Weights of a small GPT-style language model, trained from scratch on English Wikipedia.
Architecture: LayerNorm before each block, no biases in attention or MLP.
Training: a variant of Muon for these matrices, 284M tokens, 8658 steps.
MLP neurons of a small language model. Each row is named by its layer, matrix (up: input weights) and neuron, and shows model dimensions 48-175. Each number is 500 + 25 x the weight over its row's rms, rounded and kept within 0 to 999. Numbers have three digits each.
After each neuron's rows, "fires on" lists the tokens most often at its 100 highest values on Wikipedia text that the model never trained on. A number after a token or word is its count.

L2.up106:504475488559509493506502483493454498492490508498527543502467500517505493499492511519524502463514524527489496487547532517432532488476471506490475476500514497466457488466514525521510504489559490471418512512508486512457507533524487477540497476478500526511508540466511504487454450493466481517492514510566511541568500478526489453512527459489493510497510504489514448481495540507513495464485
fires on: " that" 26, " en" 23, "u" 10, " Do" 9, " Bu" 6, " Act" 5

L9.up81:524514497478514499548529476506485499462490477477478526510513503531534534478486494490513534536523543477493479474538476479513490524504477471512503497464482505462529500470490535505477459507516480532539444521520485445493482526481513461513480502520521486478470459478499435527500495501516521460493528532470507492556536521485490454513523488504529563491525499529524472491493497528509481497522
fires on: "us" 36, " W" 19, " O" 19, " P" 10, "q" 4

L2.up148:479505481499539447472492487469458521476482509481520507498478524552474526517506473510512517486500514494485538533476507507505528451502505476517526474490494526480487506479447513509520429528491510504503512501491491558466515473485517509483465520531483478497528499503518497491487506491501444512480534480493487519439505508445461486473514516474504467518485453514506488531464516501501524541490
fires on: " ent" 18, " add" 16, " architect" 15, " deg" 13, " ad" 11, " Institute" 6

L2.up125:494497482531489540503503483470522534495465433531486453473487512522532530524455504521506552457492549488510508557476515535469482478519449475537490475499468468503487509503514521497487505497488524486483511537501444487483520463549473498463517531517494494475503497532476459493490502499507477511533473506507501511490517523525528485495537492504495503483487504547508459531493488491505467517534
fires on: " It" 38, " =" 12, " km" 7, " -" 7, ":\n" 6, "ript" 5

L3.up15:516527503524500496499523452470514459513513487500548507540568491493484486480486530491538502495509519545525479521447488511474508475472509514519541518532512497481496472496503534502510476500470469473500463504524498494509519528467479439546522531533496498515462472447516534503499517512456526537496500492478471509531475516481501497539490455489482507503512520481494492483463523453527500482536
fires on: " sp" 46, " fe" 6, " fin" 5, " int" 5

L5.up301:563472489522517490470462505507490530483462538525552468530486477480452567528521485517468479481515507529554483477496490482508498458502515542496529514485487490543512520466537517471507462511513493528458498486517486487528509518487531491496460532517502498520512576501491515495546511499494535515471471485513440534494466516466485468494519472524490417483512495509472498518460517500505537511510
fires on: "'s" 40, " |" 21, "ices" 8, "als" 8, "son" 6, "s" 4

L3.up251:518497503524516503483530510492460491492491497494490487510475455482493499511477490522486491493475495490484483478520529468540477489464489478476483522493551511478497504473453494483579470491481515504517522461459517547503492516530476453521486452464523534494466511477537471525513487518484476484503507507484523516479499452524506466525519498512466488496520481544457486503512497510506549523466
fires on: "am" 29, "in" 21, "au" 7, "ham" 5, "oll" 4

L9.up262:526507511529523478476512474532483477496480482507507555519500462483480525538471517541498481525527505511486523540458458541482509528549509496480484511475490527489491500559524455489503507462480524464457508528491513484524474528507466494489488503522492472487494501528515503495484483432480453494484531510485518523466505519502497472481460512504485492493503507528495505484504540465526495512486
fires on: " re" 45, " des" 10, " le" 8, " She" 6, "es" 4, " comp" 4

L2.up247:490483468517504426455516506487481510465514528502515516527487515496438485511485532481508460489493516505502540474545526534513533498472493548515504500483485498476523454503522511510498509499541520502446538533482517512474463525507492536557474513496479477508488489513516480485494494484502494472508465514525491497489476537513526487501523524519511527496527516529496499539531525486488496451484
fires on: " On" 15, " After" 10, " Des" 9, " As" 8, "uring" 8, " Games" 5

L2.up5:502517495521531516484476498482519497536517551458482561526493461475501466490476523496473466521531474497501476556498499485467522510495539500467453497464486490501519504478494456498495444536481534476519494521489509484499507492514491512486533509537484472503519506481485477513487515506506495480480499487505502490529480471538473505495506527494523513497537487505453447480478527546543496466508
fires on: " King" 16, " Ber" 12, " Hol" 11, " church" 10, " Er" 9

L2.up67:483513493470536483519506509495466494504473455477530529530521445506492479501511501520506533495512538519532494531517512454508521501508515497465447511508481497417513523527515463496543539519540539519499513486530491510528482486498463500530523505483536473493477557477491526486507531512482522519513516485489484476521518528508491504512521477469455484503483506507469470518478481533515517532451
fires on: "\"" 65, " init" 5, "]" 5, " gen" 4

L5.up196:475456506501523478465476495483506499461462490541479485514535531514499515465478470501506502477500522514503505527520492553486521557495473536499550506526529486470470491531515460475493548491479537468520516519513503482528546427492563518506530480516486476497542515470511503529495468495516495512507533478497551509485504519476522478484488496494478531484475529487458471476513522491437501522516
fires on: " " 33, " crit" 9, "ly" 5, "9" 5, "7" 5

L9.up333:518488531534509547492447471489526530513509541508466493502491503453505496500472514515451540521505523542507484525508550493462479504472467462508530497477483517470510453461524477531499468505483484504496528506484487527513497452532492484513502504496454537509490475497492502497512520520458472461456525501498498505496529477505489505532495491494490496530429515469543510459524494504524520487524
fires on: "b" 21, " p" 8, "w" 8, " w" 8, "st" 7

L9.up22:541482523477465531495486457491502539503493507499498528516524503461498530512496481505502532487498500494494471507518506503493510531498477491527482468522490464470481494524484514488494495528544522511508509489496511473493470535467490540511469485501512506472551525538475480468499496545514487499518493538499465483541488504507484486461506493573483480532559473515524491539543522501487533490466
fires on: " G" 18, "al" 16, "ad" 13, "ac" 6, "el" 4, "ig" 4

L2.up171:480545447492462494497509523521479533489504481495522521547504458549465526468485438487532508491498514528516530504527494481481514506512512511510492498503459494488523478493534505459534504450489470482510549518512544521525490492486528498511437489456479502529524513527510465488488506493524505478495480502504485484448470544528496461493538423530459473506507479493506540513526486510534461516533
fires on: "==" 26, "l" 10, " Ch" 8, " v" 8, " Dr" 6, "r" 5

L3.up23:486495529467458498510553480493565488485483445496486474470522481552499518491494520491518514497576521490476499501477463473529470476483525521464438463513503499519522491474513495504500539491489492542497496497515509481519492477481494499487488484476481488499484523506487499510506502528475473489518498510478518523500487498474504514513518460484522535449475486530502483543470544535466487522529
fires on: " =\n\n" 42, " song" 9, "ays" 7, " species" 6, " family" 5, " Turn" 4

L3.up190:467510528507512528489470496485538506447489523532499516520469480517457456509482500459532524540533525500494468519491521521480496529530485497482483488512469479477502510482495486493481483511472452550509509544523555510550511469502508490494502521483508493511510479485520497449502474439540494484498502507537491512487518521510507465488507481470508493516500517489509433539486521559485496459500
fires on: " Ch" 44, "ch" 29, " ch" 24

L9.up329:452535489509448488534511532531434521496479481482535509528474500519519454457510523508511505466478494504493547547523484533494539485523500508503477490508515474471464518501493498509511510484554511546514470519538503456479520512462509529506504469508500527483533491497500522552505514542472503466490516543470531515504496486502527485507496461500478499511497473473491527448477468471511509473502
fires on: " an" 23, " is" 19, " was" 9, " it" 5

L2.up197:547544512509526511516474512517511515518550489556504476464509501454468487504465536520493498538503492534497495496483463518457502493457505481507451518476504515462511459465519522470512489522490532530482458495483498515484488522515530469465534487521472523482493507491536480531526540536493500508497507484535506503485529485502525468510479472497485553484447517513477469519490511443534499475507
fires on: " po" 19, " Film" 16, " You" 15, "==" 13, " com" 8

L2.up16:497492499484472519465459491529477500503489516526515506529474479525505490497453495488465474503546485459516515496534516510551469503493511487510512489552507424463503472509544460511493496440487491473539495552481478473539510537506472496527486482483483495489495563531519504480485521512506519518469482497528551498500527555510500495484516493454512493516506498477478463458477510496459511502476
fires on: "iv" 46, " v" 12, " reg" 6, " municip" 4, " administ" 4, " respons" 4

L9.up91:516542553502493476474496469482468519528476475528516519486469446540530458493509534476464503525513516566499465501513471515475481501494577494486491459494538537542548455506511500495525527480491495500495527482492527536507509455516508471493425499498527472504509505528510470481524495516517476491503472519486544487494520515522497463509483490496502464513523489517503523501485490489490483488507
fires on: "r" 50, " cr" 7, " Pr" 7, "br" 5, "err" 5

L2.up20:542447483474490506476506466450497540494502517511476489492507522459493526515521535521420512472501509531502501502477491545496510566516459517496458472500514501504548507490490490461426492503497490486506468508500478504507494521520522463458480498498500528474494506514516523499501533530528505462479517474484483492500502451499509534460486511492485511473460510498490498494486531479466445536522
fires on: "ity" 55, " had" 12, "-l" 10, "-b" 4, "ition" 4

L3.up19:498527483501476477448518465510499495492496479547534508488507477472489519527476527479481509495482463486477493504449525491463519504474461523454530503514477509503490488470500472495514502472470507544522500498540506473536497505498458478511543509510556509501512524486471485544511552499471523509508563500506515489473527544458530488475462467481523541498464516454530516502545514499515526527515
fires on: " g" 15, " st" 14, " have" 12, " j" 12, " re" 11, " has" 5

L3.up315:492491503514487448473499503515482490512504532560543549537472505509520476505492526523500468509521508482498479478469463512459497484418469522450531497509506444574463509495503515510508480463511547503500465508471491527478497546506525493486474497527483497510487493485502538509495478485452526526507526518526493498488524490496515483515527525527519526528492521525495462481501446489472522530493
fires on: " inter" 15, " re" 11, " on" 8, " in" 8, " Re" 7, " Mon" 6

L5.up194:513518479517470480486558509498473474466462540485501474509509505508508527486510476560531541504509529502493499511515490502484488498528531518485491533474473452472488477460517495514499532481488543493485503535500508521462567522494511536442518482495510505535498487495524522493499525498466460482526541496493506499535478475499496501540490501472518496443498451489460484513492474467467473528501
fires on: " " 45, "." 10, "ham" 6, "sc" 5

L5.up349:495528498474494490499561523496507534471515461502510461510505494390499510533479543483525529501481446460487511537483474509501466495520479532498522507459497529507499515462470506492504503513540495500497502496507523496489483526479463514538481510541471515482492487463468498538441505516488516493504568470477488483507550528519510485442529503504503457488502475526492528484513527462494528516489
fires on: " also" 24, " cont" 12, "pp" 8, "pl" 7, " acc" 7

L3.up184:489507531497517475489497492531495483516499497430524531475478464491540498488513484527547499555559477518501490519501485473480530536477517496443473472510481485503530490474473477497505567455554550539525475556494479519480484526428476480529503521482499506492522451515481490484499498496522490525521545514515503509516524454506542456477516494509519500483461524515506519480541526472518508473469
fires on: "ey" 14, "y" 13, "ang" 12, "in" 9, "ip" 7

L2.up170:523471519484516516486530453493498495516506503518517473558500477486469512517481482505520525509478492463501499506561497518487541491497508498496494482556494510474491465539485478477500456520488484505499510492474493495475502485517499491468505473561425517492473516517482515479500508494510495503443527535565493493499457505558483484482443505518549536498458523547478485500471472492495522510525
fires on: " V" 58, " adv" 8, "ware" 7, " inv" 6, " app" 6, " cur" 5

L2.up257:482516525482468489498512485476514477510535480480504460467515479458493479495497525437492501485480479518478518541569472531469512553520516494494502453525478516510507448467518499481494503490511486493488478479509501484500510489474473493477522499509539522452514558491492467499484477511525515532486493498515481501461508481495466483517506483493530508524473503515532493506517547520541511471494
fires on: "ut" 29, " first" 12, "ret" 11, "cent" 10, "omet" 8, "let" 7

L7.up357:539506502532507501464471474538490478459522488497559487518476522574501459514491516484514587491489515546501438554510495520483487490460518470513474496515533506495534486522499557502490484465542522520495526461498485510467520479491459482505490478508517518487528519515481460465484536490520524462507482488545480487503520505513521519483530466510511502473505472508503521469511477512494462520510
fires on: "et" 14, "un" 10, "ot" 8, "d" 7, "f" 7, "ag" 7

L3.up120:537520473502447516468485494460516440516486491496497492484499524500499504493517525488529515495444495483502489462504511522428489491520512498545553466546502496480510482530529522523548463525495444482508522513538543511517477521488469506529486524453492517446471506542522519505505521531471482501528508499467478516519527492476483469525469491492471534464486501502501499502533477508491538466483
fires on: " b" 60, " B" 27, " wh" 11

L3.up380:523494484461528499534496504510502501478497573484526549515545534531501505465496550528544519522510528528490495494519490521479508536506489517492491527479452450464513474500482502506523505460465518498500516516501446483475529557521506499498477460541476478501506488449545525552503480520522500501494479485469479530522480493471489480473489450496465473502508472502522536471525521467495500471471
fires on: "p" 60, " P" 10

L5.up133:450465508490516528487431514538492475515475534506483512504505514492457503479501514494541531506520533554477510533522461490489519535528476473489501559545508462523474468515525514508481522512515457543472489471489480511516504504489484499473475496515430528507501476495488453489419482519501455521461521481527523466466514499485465526525478507469482508513490503528480493501540531502491489503484
fires on: "et" 25, "b" 25, "p" 14, " US" 9, "ear" 6, "ef" 6

L2.up350:482463497470494497519505503486488493505537498494523507496518502513511464473474502520526527489482518500470517485514455543511500497485499499487555538493514485527508506498532546548483497553497477527493531541454500552511502492463524562506523533552500467435517475521549517499483506506487479466520486483477501471501483468508524460493511526529494489527523490522493457561524466491494494460514
fires on: " University" 44, " Top" 15, " as" 13, " per" 8, " Los" 5

L2.up316:518479481519499527475498521574550536485474482521507520522502531497514462531489500505503482429539536480520516492468476481496490524499513493471505493487483486525468527470493501496483520496520517512513553543512520507529482520526520522501488526453479540475528503496483503451476522493533501457509519477516506538523502510520525469426492462510474516481461522481480454425506455468482504541520
fires on: " had" 29, " over" 10, " caus" 9, " suff" 9, " allow" 6

L2.up35:490522520472482512517527498501525502498478515502518503486497494542499527483482490536553510490531482501507506444508536538485466532454526510466477521504510490526470489513488504509521507489468558479532489551485525461517505548496492496478510531508498509481492515508504511500471475502520501539529520476440512527431510539497498487418498535579499489525501478518526491508489529480501515503506
fires on: "'" 74, " im" 11, "'," 9, "’" 5

L9.up127:459533490559505488509502477483514485540524463492521507485502516498465496496510513504501501467488524496514467496513484558511496497477501518474457471544449480511467534498500508521523540498524519497481491528514544508519512505459520511489501535505487507479520500522461454478457476500467478489453491505526565508507486483465446499458492517551478496493469475542528518518483498503558481495502
fires on: " ch" 50, "ch" 7, " Ch" 6, "k" 4

L2.up373:488516529511485476445523500498464508452537524483450486547455483482488518557504504521510486487513475509477495539537485513487520507484483505521526514516522512479516475536460497463495472481499542509503548538450497504487530486492522502468549500487502495500486490489503487491533518528521511479526505457464489492522502445470471472529490516529504486522516542563473491509466533500499497479492
fires on: ":" 48, " US" 9, " Top" 4, "board" 4, " May" 4

L2.up223:499542453490522523488481502528549521536489430498460469500472475528518489457485511489516497479483523560483504468528529528493517521514511532495445498538500515508533500488532478462490477501489526502524468523516495458504496460511520496464482462516500487469501481482513488517469511490528492487475504506521493519473490479502486524454480479523543530497519494498555494530487493525505468550522
fires on: " =\n\n" 41, " or" 20, " may" 12, " stand" 5, "\n" 5, " can" 4

L7.up85:478480503515467466495496504454487454489495531506495521510478500474470547455513479513509468534532510541517541525530520478460529450483510487473459486499497503514523494527483438464550474517506489511485520540497542484508481526534474532528460516510487454545531459523521471500501487481517535474484494500482519495514477465485490487500494512477495496509525461502540473498524503478493507539456
fires on: "ell" 16, " en" 9, "0" 8, " En" 7, "n" 6, "et" 6

L3.up382:450512502492541492507540468494473562494499530500501469518465444506460518521486508473521490495503508525494495527527494483523486469528530491479499525499469493526509509515470458472497482500482497501490471478485498518458501515498507543507519481509527474520495478453463483537480499519503487500443480470453474478508530511506502451522552537521453463506526477528437516496504484493491521492501
fires on: " pl" 32, " repl" 17, " based" 13, " project" 13, "ept" 5

L2.up233:497498502458481500519490511509505446521496484466506496503503517529517500509502503501475503516526503483505514511572460510512487494474509518519494458509524501513532478480488461503464483505555510468524484489454503537478511514451511496552481544465473501488538484505488512516472487538523491524449487435524508499485471501505544527480520493540475497484555484534504506540458481476489528469510
fires on: "l" 58, "ous" 16, " El" 15, " lead" 5

L7.up47:526502457463487512456460544473523506510522487502513527512507531497532525516530533516506494477525529532519464493516507448493524471485478494491475474449500493527498459494511475471494522510510511482479517512513484494478494443538469533553522498501499483510518519549494506538497500494488467522524506475504481470496512526486548508475502497525460485541495494497517527471493510539428477533499
fires on: " inter" 33, " trans" 10, "-" 9, " re" 8, " Re" 6, " char" 4

L7.up77:460463520465539515495498507486492534491528522535482485529554423511488518486471473506461518486571475469520507488455514473523516503470507496479522458471505525478484515492500509528548516521504499505496486483491514470537509476472489513509540471485485534498534494479488475501533491475501506530468486502493446556476486491472514449515484446535509495471506516520502498496485514520574523497503
fires on: "h" 15, "ach" 10, "it" 9, "ch" 8, "t" 8, "ith" 7

L7.up21:484496489542550503501488477532485463484482563464524469499481488537462485493491476502496507480487472513468526512531457509474479504457515525525513469528474498482512548505484480530509503477498473519532528510488517496481462508527488490496495502516486508482520515471475483504500514479520518520519514490505508492500485484510453445512444504467526475524502462482478494544537479467528522501544
fires on: "and" 11, "ar" 11, "inn" 11, "l" 7, "ph" 6, "ing" 6

L9.up115:500494507490539490548504499489487524516498544507487475493497468463547538487526547524515506496521528550517520514511491472460502495513538527496486507472512497477484545485508495482523528503494508475474484477471570468502546498502527579495487498488495531456472475494506477458520506491492501482497514517484523472538481506471474498464517489466462558496495494457505538517501482451493491509478
fires on: " al" 18, " em" 15, " e" 13, " Al" 12, " ex" 8

L3.up172:529500507476482504490478480520487518536481490485445522522500468499467555527487517494500522515451474507496529481498496482507504545472469484475520499495522547551492468516504545495518536479475520501579474533530499482481516510525507494512497489462488524490462505475518473499467537479507538520468517511515520526498488490507510455490518475523482495464519516505490499473486529510475516493482
fires on: " M" 60, "al" 23, " Rele" 5, " on" 4

L3.up9:515489519516540471429483468494485506500530503480537525527512493494531509529516486512479495454494515506536513500475506493491540502500550491506535478574507535505482495494464496450448440522481483505524496503504527489539448496504478485522516504515493482529541452549520515495517499494475430474533534484448483445521513480497491457516493465503505552498515520471558512523540525499490519532496
fires on: " en" 40, " stud" 8, "earch" 8, " dis" 4

L2.up215:512472556489508500537503459509511484503502509457493522501475480509472498559533487501471493469501520529501504518510475525420461456492501517476501498483533472494471503509496537498461496516512528485496492475499455540443483521488511494495479483518499507510529505499508516526479484537527495490466457536517521539501477513481506505518455485520477525523551485517492482501500488492470497481490
fires on: ".S" 14, " sent" 12, " Franc" 9, " San" 9, " Fran" 8, " Sant" 8

L2.up30:514507486501500523500464516485503505457517492539506509467498537509471511504515535494507539486482495524470488470518487468482474448499497459502523501454463437514518465515556540533523509481494502501534504492457468442534531443482503494489552485536504523518450527523497532489526514505509486530481505516511498481485560492505511501485520496524462453463484500506504486517521492529501466486487
fires on: "y" 81, " G" 11

L2.up324:535505477516534449521505492561522481490563479475530481501489520502508481503513529489453534462511523480495502503555522498466493511482478485467427518474504474503522512523498500499474491462519506512493473489508535481475491517474515494473483512482496537538504460471520506540453513545474483487532501514497504486508516471525504524488464518548527527531489433513488489527485456477476487493467
fires on: " War" 23, " car" 21, " record" 14, " war" 12, " play" 5

L5.up24:520513464513505488465498470482502505479467541535501525519510521524457525506482481494454501498521530468491504518531518480501493515519531480537545507512486525447494515507516523466511530468485487493500544530467497457549489465510494471495475507502494513479506455488500456534515511494528486486486558511530501417498504567488529513452528516463500498466508491480482495537462521495515516518508
fires on: " she" 25, "Y" 20, "ord" 6, " and" 6, " it" 5

L5.up289:523476530492470469520480477489517546508492520503544490505501476494517478479533507505502525480514504505542508500457505502471513462528450525445501521522477518468493487506502532453521480568507461515497514463522484526498483488492446507516504505519497493536500455540484470503472496504461495470531516499472483516464484493526502522514505478486501510489530466475502504527503513523450529513501
fires on: "le" 16, "ay" 15, "al" 10, "ir" 7, "ad" 5